config.yaml
n_layer: 12
d_model: 256
n_head: 4
n_kv_head: 4
head_dim: 64
d_mlp: 1024
vocab_size: 8192
activation: "gelu"
norm: "layernorm"
norm_place: "pre"
norm_eps: 1e-06
positions: "learned"
qk_norm: false
attn_scale: 0.125
bias: "none"
tie_embeddings: false
parallel_block: false
init: "normal"
init_std_qkv: 0.0632
init_std_o: 0.0129
init_std_up: 0.0632
init_std_down: 0.00645
init_out_by_depth: true
optimizer: "muon_variant"
lr: 0.00475
lr_mult_o: 1.5
lr_mult_down: 3.0
beta1: 0.93
lr_head: 0.00436
grad_clip: 0.5
warmup_steps: 200
schedule: "cos"
final_lr_fraction: 0.03
batch_tokens: [32768, 65536, 131072]
seq_len: 512
doc_mask: true
z_loss: 0.0001
train_tokens: 430900000
steps: 6448
dataset: "wikipedia_en"
MLP neurons of a small language model. Each row is named by its layer, matrix (up: input weights) and neuron, and shows model dimensions 80-175. Each number is 200 + 40 x the weight over its row's rms, rounded and kept within 0 to 999.
Before each neuron's rows, "fires on" lists the tokens most often at its 100 highest values on Wikipedia text that the model never trained on.

fires on: "ing", " of", "s", "ed", " from", "e"
L4.up749,127,251,208,247,212,207,134,153,177,225,255,258,89,181,206,192,182,116,169,174,270,251,198,195,217,157,168,189,184,169,195,177,218,183,204,202,151,185,236,231,201,156,166,217,183,271,124,153,214,193,185,259,218,168,214,238,130,243,180,172,190,234,211,233,124,196,222,190,137,180,249,241,228,216,154,176,280,179,203,179,214,199,312,210,230,197,154,191,192,234,257,223,285,168,156,156

fires on: " of", ":", " to", " at"
L3.up761,172,203,279,197,217,232,261,192,219,211,234,202,249,264,186,83,225,217,208,130,216,252,203,211,206,165,210,201,206,212,217,191,213,183,175,208,182,162,222,162,113,184,141,162,157,177,231,282,255,146,180,242,162,173,117,266,204,261,260,194,182,166,265,206,174,252,191,166,177,180,226,194,212,194,181,159,238,200,188,199,231,146,218,249,181,231,189,236,186,214,217,191,231,193,180,156

fires on: " on", "s", " as", " with", "t"
L8.up891,221,183,171,158,273,213,169,226,201,283,212,204,205,216,188,157,178,222,200,238,236,228,264,137,145,237,187,235,240,208,216,247,194,181,190,175,162,269,246,205,178,203,235,257,147,283,232,129,245,221,198,201,203,173,200,287,208,221,190,236,234,162,171,291,213,178,170,212,139,118,158,185,267,97,193,218,223,234,239,170,168,198,174,261,184,145,175,156,152,144,197,203,189,201,238,159

fires on: " |", ";", " later", " (", "|", "-"
L6.up154,167,184,180,190,186,226,217,197,215,144,155,211,195,220,226,180,205,272,262,173,184,203,200,146,172,176,224,209,214,167,255,229,217,255,258,171,196,204,258,170,174,204,168,200,195,200,158,212,175,226,199,178,199,189,263,161,234,176,226,217,184,122,194,180,225,135,225,227,258,183,123,244,240,199,197,151,125,206,220,170,203,201,185,196,238,212,163,235,261,166,233,201,223,176,200,174

fires on: "\n\n", "\n ", " known", ")"
L4.up207,233,225,182,198,246,188,179,185,238,161,172,220,267,210,138,206,174,245,249,200,191,173,229,292,191,192,296,131,199,139,237,217,282,136,192,150,79,208,179,132,185,227,252,110,183,211,128,207,293,202,203,198,298,209,192,240,237,147,179,205,234,260,206,155,209,188,122,214,213,271,177,236,158,216,166,142,181,155,152,138,208,244,186,227,175,224,168,230,189,204,130,132,249,198,227,234

fires on: "ing", " running", "ng", "eting", " one"
L3.up565,111,204,130,252,204,229,192,179,176,172,162,153,210,178,109,179,217,127,166,319,201,239,180,183,258,190,146,216,230,176,184,172,214,222,169,119,148,205,247,177,170,205,239,237,222,222,224,217,224,192,188,210,210,172,166,88,197,232,235,204,193,210,279,205,253,243,217,146,170,215,265,142,212,262,193,195,229,157,142,263,180,179,223,211,172,235,116,216,223,193,177,233,239,203,198,246

fires on: " of", " the", "-", " age", " years"
L6.up1006,210,195,224,255,211,196,193,225,173,180,211,164,217,232,238,255,230,191,202,232,178,163,220,206,239,210,232,90,256,241,250,252,192,179,207,261,203,295,189,230,223,166,209,216,160,118,257,221,197,182,221,155,218,215,196,298,168,209,188,174,187,208,148,244,140,159,295,172,190,125,192,199,239,266,214,170,189,142,289,224,157,146,208,186,216,211,200,179,275,185,237,241,188,207,125,239

fires on: "-", " of", "se", "to", " 1"
L6.up192,176,248,231,257,153,181,144,177,160,191,205,194,244,184,178,219,292,140,192,217,173,207,207,168,198,223,186,219,178,228,212,244,218,185,225,219,159,219,204,255,186,190,206,229,208,194,172,221,222,187,189,241,199,208,205,229,174,215,152,164,246,226,212,189,228,184,222,198,177,216,213,181,197,202,168,153,126,173,241,190,186,200,208,155,212,238,235,204,238,246,211,263,231,169,230,181

fires on: "\"", " film", "$"
L4.up230,152,159,194,190,221,194,222,258,162,219,218,140,202,138,226,209,173,239,276,189,161,212,182,244,209,225,234,179,161,249,193,201,154,167,233,243,177,175,197,215,274,197,233,234,152,147,221,178,276,276,230,179,181,166,181,247,216,252,232,235,136,195,240,265,111,175,217,232,185,134,129,251,183,210,232,245,216,251,229,135,178,214,196,144,124,258,189,123,231,178,226,189,279,182,174,228

fires on: "ed", "ated", " found", "ified", " recognized"
L3.up390,220,199,107,236,169,226,197,204,216,197,263,295,156,233,214,191,121,233,221,141,262,239,182,216,161,231,213,182,172,233,152,162,238,186,222,201,181,225,181,180,170,225,243,195,164,180,246,245,221,176,142,212,208,146,195,208,211,269,266,237,254,239,256,278,181,248,170,178,165,139,259,184,211,273,235,122,231,222,254,162,183,176,258,143,168,225,171,270,133,175,215,167,174,218,235,184

fires on: ")", "\n", "\""
L5.up924,148,148,182,212,209,129,199,225,231,148,220,255,218,230,239,251,212,242,199,170,201,209,143,223,202,168,162,218,189,111,182,211,160,160,265,181,249,190,205,236,253,163,206,171,126,167,211,190,264,221,138,224,226,100,200,188,211,192,236,333,207,137,140,223,102,183,265,162,161,225,158,229,197,235,233,114,232,224,229,216,165,225,174,148,198,223,213,282,265,259,232,207,273,137,156,275

fires on: "ing", "'"
L6.up613,132,248,212,213,221,218,273,129,120,192,233,207,183,190,246,184,212,132,221,207,194,205,150,232,229,174,176,254,203,134,236,185,218,212,191,224,190,168,179,184,217,196,285,220,162,161,209,183,252,215,112,230,203,165,179,159,156,230,175,148,180,268,199,180,154,185,203,135,234,200,216,184,144,177,186,206,174,164,166,183,205,136,152,200,221,229,177,200,144,181,242,189,282,207,268,169

fires on: " as", " to", " from", " on"
L4.up385,267,285,221,199,197,186,202,170,165,178,174,201,242,145,196,164,250,203,238,126,189,261,219,159,153,204,190,182,256,190,210,233,205,275,145,178,248,118,189,212,137,226,213,223,213,211,167,168,233,225,190,237,212,197,228,270,276,153,224,278,221,185,265,204,207,219,250,111,107,134,157,237,193,124,176,207,140,204,209,219,183,170,130,240,233,169,194,216,166,235,219,177,259,162,157,170

fires on: " until", " in", " since", ":", " from", "-"
L8.up938,240,245,213,115,199,222,207,199,235,174,162,181,182,135,201,182,271,242,138,228,182,121,178,187,125,182,223,183,259,239,151,275,196,180,159,193,214,188,171,203,203,143,173,186,261,186,182,160,185,174,263,176,209,172,310,142,194,220,226,254,177,208,218,180,197,154,200,106,215,199,155,191,228,246,152,189,182,171,176,208,181,207,182,144,227,214,264,184,220,244,212,150,211,120,223,293

fires on: " |", ":", " following", " several"
L8.up663,193,262,196,133,184,238,196,207,202,220,106,232,233,184,238,192,210,218,199,217,232,158,154,247,118,149,203,201,175,193,202,183,140,233,236,189,226,212,231,163,238,215,216,185,178,187,202,286,132,176,193,192,246,218,157,188,247,174,219,238,131,203,214,174,181,240,142,248,185,258,194,161,191,211,234,125,241,196,252,189,106,194,231,165,181,198,209,236,150,203,199,248,214,176,190,116

fires on: " to", "–", " (", " |", "s", "-"
L5.up788,184,242,244,175,150,222,240,249,186,229,161,154,194,226,202,203,254,238,184,148,205,167,243,214,151,165,174,221,214,220,184,207,199,161,169,180,221,230,199,222,124,219,146,213,233,245,159,194,259,224,147,246,185,215,170,310,234,188,148,233,228,157,209,208,222,176,277,280,198,161,207,207,253,214,205,150,177,195,166,196,235,193,182,253,215,171,166,251,224,113,186,303,251,190,244,139

fires on: "\"", "ha", "che", " against", "ist"
L8.up736,162,163,154,186,191,266,176,202,185,191,183,182,174,197,200,234,206,182,213,179,182,221,160,175,195,249,224,196,196,138,238,215,144,210,244,217,253,215,252,252,264,230,167,183,153,222,269,224,245,205,159,268,200,188,173,250,174,272,152,268,260,157,182,245,166,213,188,198,181,198,191,229,182,155,133,176,267,193,158,161,173,181,146,156,256,144,161,175,162,220,195,223,315,218,249,239

fires on: " to", " =", ":", " by", "si"
L8.up176,233,245,207,154,184,142,218,133,226,243,195,227,265,189,245,206,220,164,264,191,171,165,260,155,218,182,192,119,181,283,183,182,255,206,250,201,197,232,216,213,169,271,217,203,147,180,252,258,239,173,258,246,150,192,203,199,265,209,301,248,146,172,203,170,179,203,254,144,210,209,252,239,224,188,222,166,199,220,221,113,159,128,217,202,197,153,255,152,129,230,88,290,290,262,174,208

fires on: " of", " At", " at", "cal", "At", " and"
L8.up993,213,250,162,272,123,225,134,190,191,180,207,153,205,217,230,91,220,76,182,281,124,250,185,198,243,173,247,180,197,254,166,130,249,189,262,253,175,228,260,134,198,189,167,235,212,213,134,262,195,231,208,230,138,209,266,215,230,177,219,192,185,219,184,234,173,266,224,201,188,178,198,110,265,171,213,233,228,238,270,244,191,234,203,200,228,133,214,210,185,203,214,247,276,148,208,142

fires on: "ed", " he", " have", "d", "ated", " found"
L4.up976,215,223,255,205,227,279,192,253,254,172,297,196,233,221,218,132,262,160,163,170,191,199,240,132,206,166,175,181,213,213,194,142,191,196,226,153,172,254,228,218,185,195,191,249,174,211,205,183,221,217,189,183,225,156,241,157,188,266,268,212,187,253,228,231,191,245,201,209,179,133,197,178,204,192,195,136,246,264,139,205,172,244,220,159,151,154,133,197,96,136,282,225,168,150,147,200

fires on: " |", ";", "equ", "mir", "ust"
L6.up313,159,208,217,169,189,150,269,239,205,120,224,195,253,209,226,245,133,172,160,241,243,256,193,180,211,234,188,250,158,180,205,188,182,244,225,241,212,171,168,235,226,159,218,197,160,286,216,270,231,201,165,169,162,231,201,163,199,207,165,247,178,188,255,192,193,231,139,138,211,139,151,190,236,175,189,208,255,163,274,97,171,242,238,241,177,134,194,215,221,166,248,147,235,192,225,243

fires on: " of", " with", " to", "ing", "ting"
L3.up228,216,168,221,207,240,198,214,105,152,225,231,211,252,195,207,218,228,240,155,181,218,243,232,192,247,148,193,161,250,132,184,230,233,263,142,205,178,172,199,155,239,209,141,154,173,182,179,151,171,142,173,270,208,213,181,217,148,211,250,158,237,206,222,263,169,250,235,139,197,224,193,252,212,146,150,193,250,94,178,193,274,229,284,213,175,183,253,191,194,238,193,294,201,167,232,215

fires on: "–", "-", "iti", " and"
L8.up328,179,200,214,208,197,206,174,227,146,251,183,228,119,159,161,264,180,150,195,222,189,170,262,145,160,204,174,139,225,180,122,209,171,176,216,242,217,202,204,237,179,225,199,182,189,216,162,120,211,173,190,205,196,286,219,213,273,179,190,201,234,253,200,230,225,157,273,125,196,194,201,212,160,266,171,211,200,236,143,206,135,249,203,243,230,143,207,243,231,173,222,264,226,266,173,165

fires on: " of", "-", " g", " is"
L8.up452,187,207,180,180,212,148,125,147,143,260,162,295,160,206,188,131,259,207,172,163,163,203,203,188,224,275,176,188,213,201,130,203,230,171,173,205,186,162,181,248,217,193,266,315,192,215,125,240,184,229,193,264,167,244,252,221,224,232,171,163,201,201,231,219,170,197,268,195,190,185,168,176,209,165,222,175,198,234,200,212,236,229,238,202,203,208,196,173,172,271,185,224,149,120,231,246

fires on: " (", " in", " by", "–"
L6.up58,180,193,239,209,206,169,231,193,199,188,184,185,161,206,180,180,194,178,151,145,303,238,255,192,168,221,150,224,199,207,187,212,233,169,141,242,186,277,194,210,155,235,160,183,245,213,211,162,229,204,185,198,158,160,141,270,185,214,218,228,183,178,225,229,133,253,213,218,171,178,188,116,110,257,218,173,215,238,152,225,136,198,199,220,210,175,246,178,181,165,199,214,233,161,184,144

fires on: "s", "Y", "h", "y", "o", "ing"
L5.up584,174,214,185,210,183,252,184,201,143,161,154,252,263,193,159,242,195,136,258,201,133,242,195,220,145,204,103,193,128,183,251,154,195,287,191,222,185,196,235,288,144,199,242,224,146,203,176,183,215,232,150,223,222,205,239,172,244,207,132,224,178,242,181,198,258,180,160,181,203,160,184,153,223,182,162,194,193,183,239,191,172,224,199,268,274,164,195,127,237,119,155,175,203,160,278,148

fires on: " |", " the", ":", " as", "|"
L6.up921,183,221,237,215,146,173,225,225,252,230,184,204,213,113,175,197,213,174,188,203,130,169,202,219,135,190,247,151,238,222,213,184,168,192,193,224,225,172,279,253,213,213,263,158,195,148,238,238,181,202,182,179,249,114,166,166,147,190,252,187,190,278,222,168,231,242,251,260,272,225,165,253,161,241,152,218,313,240,155,230,195,178,210,107,152,242,213,220,280,244,196,259,179,145,133,161

fires on: " and", " all", " |", ";", " arg", "but"
L6.up256,216,173,205,161,199,242,225,156,161,275,205,209,186,211,167,190,171,190,184,245,203,243,185,240,175,224,230,184,173,181,171,196,156,206,229,176,209,138,166,225,260,169,130,139,149,154,264,285,159,210,177,130,191,276,173,196,154,241,292,273,174,147,182,191,215,260,214,207,193,223,217,228,183,201,255,206,175,117,218,136,235,215,162,192,131,121,209,142,264,126,242,217,233,180,185,303